Weights of a small GPT-style language model, trained from scratch on English Wikipedia.
Architecture: learned positions, tied embeddings.
MLP neurons of a small language model. Each row is named by its layer, matrix (up: input weights; down: output weights) and neuron, and shows model dimensions 176-239. Each number is 50 + 12 x the weight over its row's rms, rounded and kept within 0 to 99.
A block is one neuron, or neurons of one layer that tend to fire together. After each block is what it responds to, as a language model described it from the Wikipedia text at the highest values.

L10.up734:57 28 59 55 57 54 64 52 53 57 72 41 63 48 49 35 67 56 65 58 13 37 61 34 48 70 48 54 54 55 71 62 26 54 62 57 70 60 51 35 56 53 33 34 56 52 57 49 68 63 29 52 55 33 40 18 66 61 62 64 51 45 61 42
L10.down734:39 53 44 48 48 56 53 41 40 65 15 57 53 35 32 64 52 48 12 38 60 57 69 69 57 42 51 55 46 45 45 52 63 54 54 47 44 49 39 60 35 62 61 66 37 40 75 50 27 32 40 65 53 68 39 48 52 35 38 48 70 54 33 54
L10.up772:45 39 53 57 50 48 35 41 60 52 73 56 54 71 47 53 47 48 53 39 35 64 39 56 36 52 48 70 43 66 64 41 49 28 65 55 41 51 34 54 33 61 45 48 44 49 51 46 54 48 33 46 59 39 46 41 54 63 23 43 28 56 38 41
L10.down772:61 47 68 60 41 66 40 35 61 64 77 40 39 48 53 72 45 41 47 38 48 57 40 56 35 37 45 55 68 68 65 41 34 49 65 55 69 53 56 51 50 56 57 62 46 37 42 56 48 55 44 52 48 47 37 19 54 60 31 51 56 53 36 65
L10.up874:44 63 55 42 63 74 63 67 48 57 53 57 67 34 62 49 40 52 18 33 22 67 58 46 48 31 29 59 76 52 53 50 52 36 46 68 66 53 21 62 43 45 27 51 55 32 48 44 74 38 31 40 77 54 37 47 40 58 35 51 43 40 46 40
L10.down874:75 41 45 45 61 35 34 33 62 71 50 61 52 66 44 36 62 62 64 45 61 45 42 43 68 62 50 33 32 45 55 56 51 47 52 59 40 53 53 52 31 53 61 46 29 60 79 45 28 52 59 48 43 55 22 47 59 30 69 48 53 49 43 47
L10.up960:56 39 48 52 46 65 49 52 51 63 54 56 53 71 35 69 61 34 23 65 34 78 50 58 54 55 20 51 57 57 60 62 69 48 26 56 38 51 45 68 39 32 62 51 57 51 47 29 54 46 25 50 64 48 55 62 40 36 66 55 56 49 32 47
L10.down960:65 64 44 47 54 38 46 73 65 22 49 50 40 66 64 25 46 55 61 30 53 50 50 37 48 48 74 51 53 32 40 59 32 25 64 69 64 31 67 53 65 50 50 61 52 53 59 74 36 33 52 61 48 64 54 53 40 35 31 55 53 43 74 39
Transitive verb endings

L7.up851:31 62 57 53 38 35 47 65 56 37 37 51 57 40 65 40 44 54 57 54 59 55 70 46 71 65 42 54 38 65 27 51 44 47 62 41 43 68 40 40 49 45 66 60 41 55 36 53 77 61 52 41 56 71 42 46 43 45 73 65 35 55 48 39
L7.down851:80 45 53 26 54 32 31 47 48 51 52 44 44 44 36 47 48 52 57 64 89 53 40 50 45 68 47 37 54 51 68 58 33 48 55 51 47 64 50 71 67 40 33 49 45 55 68 49 41 29 54 74 43 35 70 58 61 46 42 44 39 67 40 55
Anaphoric topic nouns

L2.up452:65 39 62 44 46 40 47 49 33 54 78 48 50 67 55 68 52 33 47 64 48 45 42 62 43 51 36 67 62 61 56 45 42 42 41 66 39 54 60 30 57 48 39 49 44 62 59 45 72 62 51 46 62 45 70 55 42 36 48 54 41 41 64 32
L2.down452:43 60 32 53 44 47 65 32 59 66 53 59 56 42 45 48 53 63 47 55 51 45 37 58 49 64 44 54 61 50 55 57 32 40 48 47 39 66 51 47 50 53 55 58 33 40 56 42 34 42 52 63 48 41 54 53 72 61 63 48 63 58 41 56
L2.up922:39 29 75 45 38 44 42 65 34 63 50 45 55 62 51 29 46 73 61 56 45 45 53 62 53 43 23 57 49 39 30 64 43 52 47 44 60 76 42 29 46 51 53 71 24 25 42 47 62 39 43 45 60 37 43 37 46 51 35 51 26 45 26 54
L2.down922:62 66 31 44 64 67 40 54 51 52 46 41 30 33 51 64 59 35 31 64 58 61 54 39 59 58 80 44 46 60 52 36 50 49 71 52 34 27 53 67 52 53 68 31 64 77 54 44 37 65 49 46 50 48 53 57 60 58 56 54 68 52 52 40
L2.up934:35 73 21 34 59 42 49 52 57 58 56 56 60 57 67 35 52 52 36 60 41 35 58 60 57 49 42 43 43 28 47 53 47 36 60 64 53 71 58 72 75 51 52 46 39 53 53 44 68 70 32 40 49 46 57 50 57 50 46 32 46 33 39 48
L2.down934:53 17 66 48 47 59 60 45 37 45 43 39 24 40 52 59 30 51 60 36 54 54 58 34 38 63 61 49 77 62 51 34 42 51 43 39 52 39 46 32 43 33 71 68 58 46 44 59 37 35 52 70 57 43 45 62 61 44 61 63 52 49 41 59
L2.up1187:39 46 75 43 32 53 60 67 42 65 32 49 44 63 57 43 55 07 23 31 47 61 56 53 55 51 55 64 63 60 47 37 43 38 56 55 57 48 47 64 71 78 59 48 45 63 48 58 51 59 40 47 71 57 59 55 67 45 35 50 63 56 40 40
L2.down1187:72 45 25 65 65 44 29 28 59 49 71 38 59 59 50 56 45 83 67 72 47 47 54 49 43 68 49 50 49 56 35 59 51 43 50 32 52 35 54 43 40 31 48 48 53 43 35 45 65 44 61 51 46 41 25 55 52 54 57 48 32 40 60 62
Word-final suffix pieces

L7.up843:72 24 47 36 41 43 33 59 35 59 44 42 28 58 58 38 39 61 54 54 36 47 41 56 57 32 61 71 44 40 35 55 51 51 45 51 63 40 57 42 69 43 55 56 36 41 48 51 64 46 52 45 65 26 49 42 63 28 77 42 45 45 22 47
L7.down843:45 37 65 64 66 52 49 40 37 56 52 32 51 37 43 48 51 60 41 67 53 47 65 44 34 83 46 48 52 42 38 79 57 72 42 48 35 54 43 52 41 54 54 26 39 57 56 47 38 40 62 55 63 68 29 56 51 52 42 34 78 50 71 46
Plural abstract head nouns